{"n_layer": 8, "d_model": 768, "n_head": 12, "n_kv_head": 12, "head_dim": 64, "d_mlp": 1536, "vocab_size": 11661, "activation": "geglu", "norm": "rmsnorm", "norm_place": "peri", "norm_eps": 1e-06, "positions": "rope", "rope_base": 10000.0, "rope_fraction": 1.0, "qk_norm": false, "attn_scale": 0.125, "bias": "none", "tie_embeddings": true, "parallel_block": false, "extras": ["capped logits"], "init": "uniform", "init_std_qkv": 0.0191, "init_std_o": 0.00477, "init_std_up": 0.0191, "init_std_down": 0.00338, "optimizer": "adamw", "lr": 0.000725, "beta1": 0.9, "beta2": 0.95, "weight_decay": 0.67, "lr_head": 0.0134, "grad_clip": 0.5, "warmup_steps": 283, "schedule": "wsd", "decay_fraction": 1.0, "decay_shape": "linear", "final_lr_fraction": 0.1, "batch_tokens": 262144, "seq_len": 1024, "doc_mask": true, "train_tokens": 1036000000, "steps": 3953, "dataset": "wikipedia_en"}
MLP neurons of a small language model. Each row is named by its layer, matrix (gate and up: input weights; down: output weights) and neuron, and shows model dimensions 416-511. Each number is 128 + 24 x the weight over its row's rms, rounded and kept within 0 to 255. Numbers have three digits each. A neuron's up and down rows have the sign that makes its largest values positive.
After each neuron's rows, "fires before" lists the tokens most often just after its 100 highest values on Wikipedia text that the model never trained on. A number after a token or word is its count.

L4.gate817:138150112114180137112106111108090148130126118132104136170122148126094101106124077130117083163103142080162116111129120098155055153145146110155144135088152127094087150125097104148126152079128129106111135099157155173119123157132090125101113105103118117133126136130114102148150189122109138131
L4.up817:102180158105134153131113137162105116119092141159110094144129136173149151099099072117099101156088121110128143154120112131155160124086130157131127111115115090131117107147099157101149147135141076181134101119134149163100099121123148147141161115122136124109101115131103095119096109148159149096
L4.down817:105136122143166140136088145106155095114152117085140126149140097150111149124103073148080132147160145128158141174098130099129129134138136136158106162104103169127141144096096121119123136145131116133131115082150111114114154166155090073098135098124101135146136109079160100132136146123133135123
fires before: "2" 31, "1" 30, "3" 18, "0" 9

L4.gate1252:120170091112117128116098146132142180161127147096105124138131147114117123110118133118131106137123161151148174197151157108101102076123146096124119180103096170100151110121138136121086104126131153162144108162146120122142106093123157144139131118163130106087121149132114087181130151136070163121
L4.up1252:123154122149125156105147125132126099110139153077160092184106148127145162168083081167130153139152131106116117126120087142132125110108114153130083137112130108168148137156133163107128158111138115121138110140176128146112139159112162075133120130060144118137120174133106142103151137172116144124
L4.down1252:122105127137122079127127114126118132170146133143149145114129091167131106078182160141131098105108155139135106071139145146148142119170137118147178104118101178105105132146093127127180121118129126149069144131082096131078101160159122124154154106128186105156123091137141098153079150111145106160
fires before: "," 14, "." 14, " in" 10, " and" 7, " were" 6

L4.gate1088:155115135122135124105132124131114126158113114182121155143101123138098153157091141105115091154166120161139130160142168176109117191160124111147162133132110138146124089139099130117092092130165094120132064137127169113106158111127104155117156127113090142114109123137170112141087124132157165144
L4.up1088:105157167121121160085099105149129133143152089114126091151127116131143105150093084109151164116139109201104152146097134156162171112090111111123118118142149073108103124148130156085132123122100145117170141119091132165122159156072122104120124125088115107094136136147131125097111164114130152135
L4.down1088:122161145124124141101171147114115148105126118121114114191134148106090117087108134096135213173065109157113152143107142152193202131089136124128106135145165095116109141163109122085127127123112136117157165129110140127147116139080150150130131136128140131123134162134127131144165113085149121127
fires before: "8" 40, "9" 8, " January" 4

L4.gate1102:157099132115132123152102131146116097151135128159135109151124143151141147163093092120133103095095097082141150164132139119182132160092146138148116096143117140150151151165107123142141159159109098150151176133105115144087131123083114138157131143109137170110137157186135139113141166151147085141
L4.up1102:169136130145122126117197123093101149164128181145143099132147137198113129118134169164124118108146130138129104141145139147108135121162141154171189130164172160124132142091100086119156122122143127169107145104099097110084092135152128086141106097108129147136103121131112130127142148082125115188
L4.down1102:103150098129115148172171134108125180158114148144127153145158127184145147146140162149120154130150117127143152154123137162113155150133164126140150156079151132156132114120080104149128153109184126130099158075079097095114138126126084120137122082108115131128098109179142105109137146107134124145
fires before: "." 21, "," 19, " |" 10, " United" 8, "\n" 7, " and" 6

L4.gate149:107105101116159128143130150125182135104135139124119109133141113087113108166124138080137078152116115153116143111100104143144126111125167099135121159095140135127144154143123134116147126154112102146149106162134095136129108163132108147152138139163147077137132106123134114096125142141126064120
L4.up149:134148126102112115102135122149087158120134163150138080155141126131125084131102120133135135143101120130173110120130133121139147107110169162122139087086118100096146095085123159118095131089143145161167089132178119187134134093112113136134106156141144105168138089119087113166121141141159129100
L4.down149:090116116118163124140086125134076133088131104147140143107131103137123140177144121131137170131126149124111162095129172135103121091148129137094110097137093116103112160095117114130127146111132140152122140117128120169092149190125128135183151090130153086131107102121114180133130143157177125115
fires before: " " 78, "2" 5

L4.gate1181:116123110139132175116121180080143084143114139155097175141134101149099124156105146097167120073124126126153150145107137166150132149126116128148130149103110139107095150141112151118107118136107130090108106102145132093102087130128125141094099174123116159112117081119152105112126120149103152104
L4.up1181:144146112125142113185118124150087165095157114156115110145135104156133133124174126136128143118098143164153131112141119116177144132119122184163096104081137142123121148122140131099143150175141101176156125098109116117112083110109171072147093147131140099178063130050207098158136139134146151139
L4.down1181:137117112088101073168170136129176117141128182153132110146118105133084102124149153143123185154094151110108145134127122154112148161132121147061156150129165106117128131112174119169140130151129104116142111175131161128089177128123135107164145137086137111091119129128150125161095127126074106122
fires before: "5" 40, "4" 14, "6" 13

L4.gate461:166140085163120147186139136159090138114152121134124140157092170127101174112135141129106106164140112128120145095134121140113061168103111135125111104151122159136199121162123123125140178113116104122122165169147139130135108083128094121111123105137147119155137090102164093140117126121125167149
L4.up461:107110137119135090132131123152120121075067183160076091149111158154129128093123151134098085107110149162170129131185131129126107122154140072155152142135141118104160077103141119113151154137122114109114128115128162157167116137121101078129092106121109114136143133134105102093124124138126097154
L4.down461:137138162131111124160120122127124103137157117143090137110091183107131166081126105152124111091126098134100134098179176152101148143102117144153136084093107127113133147151101076146125134102111124126157129164141151132136119141135118132139118097161119120106116118142109117123100074147114145142
fires before: " |" 50, ";" 21, "." 5

L4.gate476:175134132140133132097131118124122144127140130103143131178101161130107126120099145137116088129067145150168156153106177139106164060149092108172105141106099186116138120142124150099124105125144130167129165123084109156141111084137141100163105131130163118135096122122090062130112151129106144097
L4.up476:099146145134102125133141115111129140161125159072137164148112133142117127124115126116156139109142140135116119172126126108152138114113100150109104164118171097105168123141137109098111122179124128119163081121105106143114118143121084134154105119144116102137098137128076107105137126151099126102
L4.down476:153117102116136111123124074126118174103139130132119113171121153132162129163145140183089102154117096113152099098141138128114146132198126123168118059102119140125153129118129114153131114121114103128083139136137133090193118132128146116130129163089158141125082122153144145079143148099155107128
fires before: "." 22, "," 14, " of" 10, " and" 7, " in" 5

L4.gate903:143147138105165120133139116085150064128123111159163122144127191121121124137117078089095088103106104145162142141119106108114140135108140137133178115141096150159155098110137117143145093154113113121111149169111167171141147101203079141140123138128134101162143103159152102146157106150130109092
L4.up903:109154145164137090114150140118091122167159129123101120148132162127120128104104108111119117136127119148123121083146102084143125136146125154183183083075145110088083117116182134105131136113129174138149123094156087125180084100144181136114123118169152112128139125087163105100119150152146151163
L4.down903:139101144151105126127159128116162125154110129159093117152115152114097119142133122158139183161116169083109151107145140149136104154172092128098121105117092142127139136124099122077155120124134148155121111099147118137089120113123116126115127129115140115149099124117139130104094141154158150107
fires before: "0" 50, "9" 22, "1" 10, "2" 10, "3" 5

L4.gate1187:121119113120085149130134083132123144123136154161134123149152096112142187154166150140140096177156129113100113115132186109113136121144135149136108095127140132147121140171103128120111100127138103136072146090111114149163129119156122087117146206169154106111143184088152129141104135163109168132
L4.up1187:112122159182109099108114113098132125135126124117103135131156135112114111156114144098155104188111130183143105158090108169137171117119150106161173165116182127140129136117165114145146165129143113129156130119128135171127160172165116155120124159123118166090143149076114154131158145112126129082
L4.down1187:105107129113131126150125170138152097155118095142144116119147144176108109072161125120111171084088136144120097143114107143141131151111091149114115151153081120137150155099128097091149114135112133138129141162152129115113168109078175184131125131148123076146115168098118122116140106124088137135
fires before: " |" 39, "," 17, "–" 16, ":" 14, ")" 5, " season" 4

L4.gate103:138130094147131132101137127125132142109100136104122112146130151134147142117111090150174100171103118154118167124116139146164175121113144142112138116088119135119119112170171114075122115143145104136137128112153154126174120106119127094080132142172118114129097080123143128115143114098141114162
L4.up103:119136100129132114127123191150110136129098137119095139156127130132149119158103117139130130158113115154145103119115102157127118118128119105105080109123129049157078138131107124178131091125136137150111075114117199161113141103127151116165101152145158108063148101123155115151141125143137171162
L4.down103:097081123119138156137110169128125124160098162101125111133133139115156130121096133147106165152126120092113073147091123123145112125132194099132110131128133144134080119136121106133089113122133147166106128112106123147123098103172120146118121123134137129098166142136126085125125134124108130180
fires before: " " 46, " —;" 26

L4.gate783:132097117086083157120152139166130155131123129125109127133130123118106129166098132108120114104088120097148107163156120116163123132169103117125138157146092131132127115158127123139110189150136133130088135153146081103112182132124088149122120108096134150137151092141087154138137078125099126127
L4.up783:113155129130138100125132115156125167103150132106138131103097084161155169140149128135125106122102124187106141105104130137112158135108154177145154128052115122127112110088104080123106121159110117156133127098096137114117182164093168140159152141175110158134091075116127092082137155088122116138
L4.down783:101081112113129145129109111184149128158140089107076144102125157140113137103133096051160164123146110119191137135105119073115091129126100104107147144128114123118136146150156100131129164132096155160139180125111115129128072124091121177105111180152131130167143108117132200107106139105115146121
fires before: " " 51, "0" 22, " of" 15

L4.gate717:101114102112138154130131136120115112100099103168157110120138071155084140075165120135154107095138100117124129123105128147134127150116144126163143113126152111148109142143146146141100149130150104095069117134096139121056129158170103123156132105125147107094143128133134151115132120054136113118
L4.up717:140143115069179142113162117113125167113124116131121162136098100135117156112128147152149113153140135153176118164148128176150155128144137131138146096108134082105154117097106111143143158125089146143118160076096113108134155157155149113180121102139145161112136104136098092141152124092119120139
L4.down717:117136107097176135104179117118103106165186117138170165118144115115121136105154152148120146112139155158138118079105154151134183105116107148148114127134134120111148094090173138117164123152129128096159129143089115109121134133142102114155112116160168140114135104114153138129142112141106119142
fires before: "\n" 80, " " 5, "unct" 5

L4.gate848:118154106154126150166110152109156121111121111154123078137136155115125122175088111125149117155056120097134100161114135133093121154093097147141165135110113107170152134163125097154132118129122124127143107124147128155077150111130117158111162179156109139080098143136120109145155158116123103110
L4.up848:148122148143127156109156155148097143091080162159149151103078124135142111149131139167152135087101119125157136146091117085127114137166118139130092128130122084126143173153137147151124118116104119179103100087110084127130116140069140115134125088160125098175146191155106119088165156138139140160
L4.down848:159115093147135162110136103116169115126101138128113097120109156118119136170095133167122138115087125144127105186105136155110113131124133123106131104141127153112163153175097140153098145146110118091079120107134131128172140125103092141129125105100148115161143158137146133130195129132152123157
fires before: "\n" 32, " States" 20, " |" 10, " " 5

L4.gate163:122116086097165121124148109115092160143138102139134132144106127146116142100123119123096105154134113132109113149160154128111120117129157113170124128132095157093100081166123137145135144102099094124117128135137121129142110127115142158101179096137185099129103086120164109150086124098106126100
L4.up163:122112145115139168166125131129106128117090091153092121158141132106174173081144122093102135121120139136116114127144147148131080115148153144112173149125092098142105152120164170076131138166149118146115149120135126119134116158134153132135147155107105113116104131126155104094140109137147103137
L4.down163:187108133128168119123101144107102124133166145144099143157135132114204171079155128126110080121138157115159152158107169111123168080130114148152168146116106135132154155110145172092115160128129100126105109113099136132147130132132151136115132106129109091122131153102115137163123111118137110152
fires before: "–" 65, ":" 10, " |" 8

L4.gate80:159092109163168118102125106124112114111112152175089103127101112111116138125158104139128120142066146079107116124102136087119131124121147134149117130147101146133109128134134122138098155115143108131101176159144137083172141123136127143141151139104124106109183142174101138192139134121082103129
L4.up80:121150134123164116161116143147141136101168115152157128117155149134075137186159117113163116132113130138090132137126152104129100136144097103150119166131081079123125155143155114128121141101111111135176130167125190146143103125102109122118120155176146132092146171175108116119143171101125106163
L4.down80:100123098092143136113134116100127143116146140136115118113126175081134141123141154115137074152093119143128084157083116113136118106120129139179094126140095162150161155089168124128121119129086141124132136113124124136130106172113148153140110162120125097124133160161154118139121103118098129101
fires before: "1" 32, "2" 19, "3" 11, "7" 10, "9" 8, "4" 7

L4.gate1059:158185092178138072129123085079114091109113114120099152144130131166120147161136115151116096123134122179171127164140133147106113121163131121114144126132143124109153148131133109135087119155129112074132107118168081164125141087148122142142135156129085105143105117169097080165145161118137134130
L4.up1059:122088121162163124096109105129145107101070162099110105113154133186165177135194139129152112101123128140098116138104169104121153125115120154118132138108161177131139170077140096120139151140137122096135178122129145085135137100106186177172077117150091103152121130101127144128141142126119121142
L4.down1059:144120115138099112076151131119187109137104143135148155154163143134097144111151119144136160125096103139132127164153091112125171160129082119135124094132129145118130138090113107134125157101096130121148154089157187152108129144124163093147126067117118105101130109133181151086147153103070151085
fires before: "5" 42, "4" 42, "6" 10, "3" 5

L4.gate285:114149121145141109162166107134104104141088122140123130113120140150110142143119130098117122124124116127161096155152128183127122116150126113136101127136122119107134166103118143112158155143126086147131173136118114140104084083135140174107140163122111063123132119174156125118134137079151163106
L4.up285:118133117137136134098163080142110127119130095150145116151130119122120118119159137112120123135113121108183138111088145136139116126153139140141122118120137154109140130140095151155145117140071110134132131129109124113149148109165152107085133119079132068106108134144126119101093153123128142161
L4.down285:095138126118120147103129102099136122115119135147150080110074127142145129117141134134140129086142126120136175141135121102148103183130157123141163109132103144139151139137160150160111116127093137116144103143119156142091129124147100105139132140128126124138114128144134123132167152139125134126
fires before: " |" 28, ";" 15, "0" 7, "4" 7, "5" 6, "8" 5

L4.gate175:096145132144101131138138136101117103113125143114154096119117122102140125114176127155110137101123123077141095129127102096142121096174137160135121118136159096112098152162104141103147164113134127124157085187129068059121106138148074121100148155120121069121149102127112175131147174180166118094
L4.up175:087108160131126118136107140117156142123148108123142130132109108123155173171188104154118146108120153123182148135123164072123127116174128138139130126081127100184120136120093104141143100156140117133112119107140110083138148135149120137134125091134122156103127130098112127103110102179153110130
L4.down175:125077121065165134112085139133133112142090116130107133121144082129104126164123116123124088158093114173151136093144152144100120154111142124162073120135087155123154111131147112165103114141146143191130144087131123129146159167112128116110116124112103200106128162082117118099092111122129129160
fires before: "|" 37, " |" 30, "," 6, "\n" 4

L4.gate1297:110145123130164109112141107184084104109112094130138137145157082132132114137116116133144105122125135134134102140130118160137184093123110136128080131133135091163110149177143107139148088088125129112112116130179110136092137111163123121123139145103071135107104112134167137125100138099124129144
L4.up1297:131141141087099106112152095149130123139144112174086128112141132189116147141149110143140098104155118166117131122130177123115102158121081135131146138169130087113136128140115121134102161165122093135128165139177127094119121128161082153102106160137149082105152098139145121131152125130149147129
L4.down1297:108130104112143147160186130132136097123109135124159130101135099163094123162126117120162093116106115132123145138150137136107151127139142136201108105117069064163095148173144136143144114102129136121103140150153131154095160132157090128106179127088125160129102121120114120102115115133119125133
fires before: "5" 29, "6" 27, "7" 16, "4" 15, "8" 6

L4.gate1351:151144125090089117151146102153113128106118149124137132197122125136124116168153117102147097166118139067183147081128138146106158117135084121102069140062119166127129152161150151125123156147118117091114166093098117152127108108134118160137158108119118152069112123107116170133131113169140132136
L4.up1351:103157129112103145135157174118107175097124139111108136110064122108158124154137136147137150134127145121158147131101133118070121153076091107152130114102119124120124139133164160110125159147151146137123116117122119118142154137133097088106130116115147143080177115135133160183176152152139132114
L4.down1351:100103151171156146089145120134113140131140120105116109168124110116140130118133121142097147181135147140138134160159111133117092129125112097136137111138157142122153145108170096182114169115140104139124114170101133133133133105147104115116117156119118127122139133117147143140129135131126133136
fires before: " |" 61, "\n" 17, " " 5, "}" 4, " (" 4

L4.gate1535:109119103145155127118143163153117093123108157135147143108095109142110128122148122146150117138150123115176139144159088139111137147109152156133122104125123092167148123144110127133099111173117100094133094089125106104101150108110116142142113150097094107095133105134143128150127113123142139137
L4.up1535:130176102110154112110126182119137149132113129131151171126146100132090149184137167120122103165181141163121125125146088181132139165104129143092104136153105112133115094172119078129103140154091133104159136113109137146146127093115111139129119111104139134121138137110158112134142123092128084147
L4.down1535:122125125129156126094130153108173118137127145126096125129098129126153098142116143144141217148060113122111100132115106076130146141135122129153147094175163113095127120137131144142111151111142083117113132108135083105098157142142132148146140156114135111108170148150127146125179155127112168189
fires before: " " 45, " No" 15, "\n" 15, " —" 12, " Yes" 8

L4.gate833:115128140087133149139137111106152153152159126148180140106136126141137133111124098099105118155147121142140142126166121131136124143125138101129118137145122149139153137126135096146105076128119149135110116111104102126098144080136152134112133162173139149159124134176154131106136122140136121096
L4.up833:092127151120145119111106130114121158152172128126078101090130103129137153133116122097110143138107154167140108124129090113114134147074109128160117142201122074159129145129131123097120170136112166133071154148124196124169123129138152128130112137159096167107142125129166124138166148116115151166
L4.down833:093118195157099101135142152130135136120135160131127156127120160166117119112140139136148130098107109132090108146121096123154170102130123136132106090118129111121156146083109118107130153117098135109133099147145136166113117137125091153158113097120153141132099121135118127099154149159079128122
fires before: "–" 65, ":" 9, "2" 4, " " 4

L4.gate1142:114127117126155161140109167117094172153071184132087137113118147108121120135084115107093105097108118167128096136111104132132079143109122107128095144091121145111138109141168123157144131121137144132145141098104097129113112101143125142161093127131118100119135086122160141144141134089161174151
L4.up1142:142148148104110098132111119140123178117090096126133173087130145171136139129135165132117119128101128106181125120179099114126111120103145115150108084125101138135144127099146112131172136142129118135086146128119172133090162082151133117149149134106120148188109140144133118123117137138111113122
L4.down1142:143170125129104120108117185125150169129137100152107092106137147122141153110132144140114132121134158115130117115107045110123103108065114115143172122135111150176135139118118082108126109136095108100133147129124093138120149129114108138093139148142152152125105087125155140106129138120097135105
fires before: "," 24, "." 15, " and" 7, " University" 5, " |" 5

L4.gate1144:134130119081126106079093147129110141149139130106135138133109131138133091148132145106142130121131133065106125132150130146137149148103117109176130134114105169166158148087136073164173141138152120128105123167072120187078111090148138129171137093099109155110098092097171109133097143143130125165
L4.up1144:146152129160139107149161145137086094120100134104147108157093157106165135133168115146175149129150151112101167081136115123146175132177086128118117160136082162143156162140156119102140153159163139141146133134123133169116099131134137143092129104148138144125094095106155110100125118130129097150
L4.down1144:127140146165106110097128162093136141164107112164144142168117113114129120069077118138096108144122105122154124098127109125121184109191138135145181114103126146096114140158169120163072158135102116171143134101155147127155097128099147120104111137142158121118099106101096120133133104098140146140
fires before: " |" 27, "0" 13, ";" 9, "," 8, "–" 5, "." 5

L4.gate302:110144182139106089143087138163150131153118122131163148126116096119133100168145107138127133138124131100107081098138136160089163129135109125166124140109094087137133069079137075143127082134146143083148150085105128108126132134181105159174123171178127142145143132076172143143110129142134155100
L4.up302:081135117158160139143169185128140136147111123113126085114151095147112117124121110106129115173116132077144086132090097134150169101137121130101125156093202098125173098122148139090099140131160108155113120109133135147161103083128187124152136146116119131140121104139111156110147123144131160110
L4.down302:141140127126130079179127157154131110181144158110118138117167135145145163179141135124137209105117105091116092130181133165092147118104154112130090131108067136163108112139097096106144048126127093099115193108116092132111128133138134144149144100135154105162168151127144115098113173103094170139
fires before: " " 37, "," 10, "." 7, "–" 7, " and" 6, ":" 4

L4.gate232:117078141117137141129099134107137103123082151131099138145088117157086146134122146083112109125143098080166198126128126123134152141145137149100106107134104145114163105192107118124152116153150122126091143124133116125134109141126091134112154131112133119070124094133125119151157157138116110144
L4.up232:105103152167205144139164129124120104144124118087143153152096109141095148134103174133088125131146117164115164155088095115102125134156144110115129085124089139116130102128115141130106160139123136138067140143128131170147090144133109101139112081070153075131128114153098157160173142150164113121
L4.down232:082113138146187102136126155150154084137104127113153165153118111123117143138135138134095152138143130133134131160117101121079139141156121085124110116125067129104115091112108147114137131129121149106101137162123139158154114121123106066138130105109123095164141085105084159119118124134144119135
fires before: " (" 19, "\n" 19, "H" 8, " B" 6, " An" 5, " ind" 4

L4.gate1427:142129122145081141152144144085106133169096160124175129118147153094094109179142095100102143142112151115127132143121148117113084123123087131120093166118104123099140167156149121121104112126140130131116105141096122073123102071141128183140098115137113111140106111185118136162157143115132120102
L4.up1427:146129130097156118122128131161155110137124161160113173101114158166116143115190162124160106118102154134148129128106153123152168153120113123171107137100066145149123136094145122170137152124094112118143164153136175144134111119118124140121095112137137133091134131108144093165134119118147133141
L4.down1427:100146113089147152112101125147128163107120135136073182164140155134144086140133109127098132119120118133164098123157136105125097146130125112098115122181117113128100125127165118126138141079128172137141119116077146130116091139097134132096155178143155106086114147151159132118102159116147063124
fires before: ":" 67, "5" 4, " |" 4

L4.gate950:162156143156090141094133120092139164133144151120155188124149198172147113126163125116136128134147110091130093092119122173089123104171136135133147149113120113118149123156142138163133111120158157140103129154130124141113139104179122087176103122113165123122116111137116153191130148122136133122
L4.up950:139133177102113175111128144120115122172091129172141142097185142159095121113136106146098124166103103110119120173106129131125151124164165159141143131128123124095115117159157085168186137144127147142133136112125150107112136123120167125135106113122163138121111105119125083114183164121105125140
L4.down950:150141119146131096163139114149154146122142119152079082130096133113099158148130143126120125116126190129128181115116114109065154131095112104120131113116168137148116177134089138107131156109120105150105125135126105177126140131138127150127157131117126116160168100098133186176153099118154128109
fires before: "\n" 36, "." 14, " |" 14, "):" 8, ":" 7, "," 4

L4.gate13:126174113121130138153149115164075111134152134119138111129140179206105167128127138137182132114130101138110124121104172088135106085151077108132108095142118091137144124129128146143122149172159147129121129103121165155082107118120121122115132078162122087136132111145154127131134173111113131133
L4.up13:121158100128133102109175080160059127094110092096083137109102102149153101113117090138133099103115093159133132150105103097116107098146099147120099125118134097130098122127125090142121127152099101098118179143127150083135114119147060093125156118133140121113148120111149091153139132137147140179
L4.down13:122087149134136118140130150126100119087125127162134160116077108172121138148111138112166154118158150107128121126118159092104152137107160098119143077184131162148124127111178122147139113131127136158093096124100114139104086117123131115148073128147144149117173142126128122104177121080110155140
fires before: "3" 28, "4" 18, "2" 9, "5" 8

L4.gate473:189148143137150083136135168075129147116103148096119142160104122150131154124147130126162145145133114130141150074165109135112103121102122120128113124131149122122136135139155135154141129157131112082126148129123124102101147106130164155089113135121118149128127117127146117125154151127114103132
L4.up473:102171130126131134105139139169082079172127164117131092148093113131115113132117119160162124088144174145073133136130119094160133115120143176159125182140121117119097066100080142142108106163122151087138115129125122157113184101101097085170122156069150145145135091113128087112145093122151124096
L4.down473:200095160137181143137119133134125125124165100141095170154161159133171104107113095157156119146140141113148150151174141131127068115128111111114159115118142114130138145163132147133156145078141133099123125113141125158108156110125124160104095118106158157148111112178123136113155107144135174139
fires before: "," 30, "–" 14, "0" 12, "5" 6, " |" 5

L4.gate563:146128116101138079144121125112096147126123137119129163106127093178113131137146140162137097180144095112143090132110155199122125124081127091127069138141101171145122110143140100159121119112112114175117116124093168146136116137142096150081119147141124141128148161120159122158145107113148135151
L4.up563:139152137113091130095141098170171132150127067081161127120112099131108095124113132120126148119147132181153108121075144150103186137156180136130129144118115125090112166126165099169124153161097122149151146159113118129117136124185151104122104140161123144111101125143128106134132131128142129093
L4.down563:199097135093108105160097125168107134138131143097133103158137102075117149145148136136140089150139135064116131124116157145147112139065134157139151124103127179144137140093149147125108129159112116143131108110111105145174115120090103106135119116111118108137116132117114112113174142097137119134
fires before: " |" 30, ")" 14, ":" 6, "–" 6, "," 4

L4.gate1199:154142093098156162105117140163150144118114097165112132124108131096124131147088076107154102148165141152116134131182131151112077120124133134140087145118141113113127107093155112122135112123139137132124137107117134140134141152142132129134155121165088151092182119137133107140093112134136122129
L4.up1199:135155135093156142164155124148139110135122092165123149190106166107139159150140084140155125078109114144120146158152113109098158116100164120147134150128130143142139120172173116125122135104122103126146139147145166144119090175126110106092113168121117110133144183119136102132144099158152103159
L4.down1199:164144120166098146111135094160160154145103111140112149127093136077118152124105099104133127130139127109139149127126126147131101102128130131149110147085123106157117091175154122078086133099096143114104145139146131187130118162148119102108127130117133139114138138150142096115128144143120112136
fires before: "8" 49, "7" 45

L4.gate246:154092121152129140130092134115089100142142140119120131190148108103106142084125109130138128098146137101135168129126135140153153100126151130118124123106121100157102129121134152129112133133133141113109172116111135141156105148129125092103148149140120122101114134147148111141153137086151111134
L4.up246:121128090084144108126133097129070135131093129118117130122141105140143095083131154088116099157104148128149129103120134141185103180107155114111133125154108117138094143137118097125121091145095144158090153098099130139113147113161147141162172141076197135127160094130133119121145155151113107131
L4.down246:144140129131108063091099097137125145157137112168163125145135092115156065090073087122126100136142135136130156140162109157148118137145135126084087108102138157128110114122145126072108164114112161136110135083103134143120151156149122125132146115102145122127160145125112142134138095158153141146
fires before: "–" 50, "-" 5, "5" 4, "6" 4, "4" 4

L4.gate471:123107119148136127118125153116169091165147131102144150184135133152096175146116121092145125120107112099107133143165170167152158144119147132113153168083154180129154140169123132125080162145160110128130117136134137119088104088121135157099134134135113122086094054127134111117120086127107108101
L4.up471:090147129141137133101144153130148100146149145108138173139126157124142151141091116134168184131166145111112117144117102118164139170084171137130129106167143144120085120177158121087133116161173142059169100138154165163110142097108103134110117140083148106138132090142139161137170129149155134146
L4.down471:106169129121107151095155149093104128125126158081108137128110130128154109116101130165121255205104136097129109120126117112106134136098136126134103107150117125119112137148186120107171124155126137121134119114099120116145172153119141125156153118074141096145148157127128157139136135113127152157
fires before: " |" 41, "\n" 14, " " 8, " No" 5, " —" 4

L4.gate107:137123091071118145131103171134118139106120078107065125129083103096152104116105149094161106144142128123115141126113132133087150137140148103139148147132137096121136094134187098122129151125110121107132111117192152172091129063152096175100148129147199150137138144108133165136165147099097163127
L4.up107:111132134157124092121147102105188120093156141130128100127069151158142100162132119132122135118113146176099160112121122133122182104132085182118111153153135112142162073142130162135144156111140146093128163162111111150136118148122102098118111162118110128124137134147102146138148150111130123079
L4.down107:131169149153127126093165090115119092119127159124133135123092115072115131113171159185114112156138143160160136137111155098072143127146120123148134098115108134136098104151099139163178153107123120084153110160133110144108102097159150091130168150103166110144102092113163130140099124133167131153
fires before: "2" 15, "1" 14, "0" 13, "3" 12, "," 8, "6" 7

L4.gate247:144090090162106110101150129188094135132106137128130187120140121124098116147117131155171105136124096118141131147157125118138151116181138095125153129151149091139140120089134145104126124140126132104135132137129098109130136129067117129163136119172097124113086133153156127137130161109136135134
L4.up247:090136113150144102157135104171147125109158121150175083178113155078093141114067143128162101124119111151095137131100101085120148181136157152113111141087122119072100135146120098113122133147112144157151162114155167142079123146107142120092110132163097156122122146130100080138186145064123150164
L4.down247:084125124133134127157137121141128141124121150118142146124138091073170159143138104076154130099119160147120141119088115092116113166142128112135150108171098134114120108100150141105098129134132141148135100149118140143103121104164133106139118154091149137125076102091103106146093121087170141137
fires before: "9" 64, "2" 4, "0" 4

L4.gate1093:091133098151070116125149141088143155117130163145177106146120146119131133147140142141140118132114109121112133153129156147155094127146136123119123131149090108125149150140169151118138136106145117153108140136151148141103108091117140146152107155141125182113107110149067141101162106174135142152
L4.up1093:151146098126154096158142151138140090174130118155089133128132138104142131090158113151127110149121157103134151097135117119128110154140093110151103110121124114126129091103156138139149109140105120145143117100066123134099144102147123136115163116186159131100111110147134137169096114113095122120
L4.down1093:147134163138138162132098120104130108118124111113132121148111127159160092142090131160084214140161096107165087115088109165156096161134149140097127138133125108101118121110151156151134125102145121154149131113139097103091137117122091153123110141110138161136105092153105091034101079149120148134
fires before: " " 57, " in" 7

L4.gate853:123133103092138104123141086125182121165105145099105131096123117140112117088106093129129124122095118131122154171158096157158127117099105064164137147126097158165175152095144097094126143105162117113120075132119144106118128107088129119116165148134162118172165162109106112172094072100137108121
L4.up853:134147104132135137142097154080144097139094129126111142166105165129090096152128081105166117156151093112136132150115149101080125146109108111094111141150120126139117128171154139074115110139090130126144115182121141130064114135081139115172136143101167113114132143202127118095154125096117105122
L4.down853:151095127182107084129143115144155112096119154101137128091135075112147152119161130123146186147064146095128155132125102149165151121121113147138130131113105141127155131070107075144140147117144166165131142130117170158170116110132111130135123098128118116116140143141132121131147109127150128115
fires before: " in" 20, " by" 12, " to" 10, "." 8, " on" 5, " for" 5

L4.gate1051:085168115115121102149159160117119132132133148141115105133086146146119136134148138117159090109147123119142112138114124145097126119160146109116083158133111112132099150142100111110132126124117082174095149108103126116111141156109114094071142154153129126138102088123141123154145142126093170109
L4.up1051:106161103133156105117102197100136106139140109090127121097110136147112158145155086119148161144127151132141148143120108142146113150144128098127119124085130196121097167133097134168125113122091122139135139148103146137153161145097199075145096164102107140157126126109143133129143111097101155123
L4.down1051:124072125153159121100096141114128104129100129095112122139145099144087142111168072151100117121089122140151151125106148082119155141137082148104124113100126130125141142102140141140061130116095152090132120158135113109113146076116178089129124102150130140090143127092105141100096131113108144156
fires before: "5" 43, "4" 24, "6" 18, "3" 9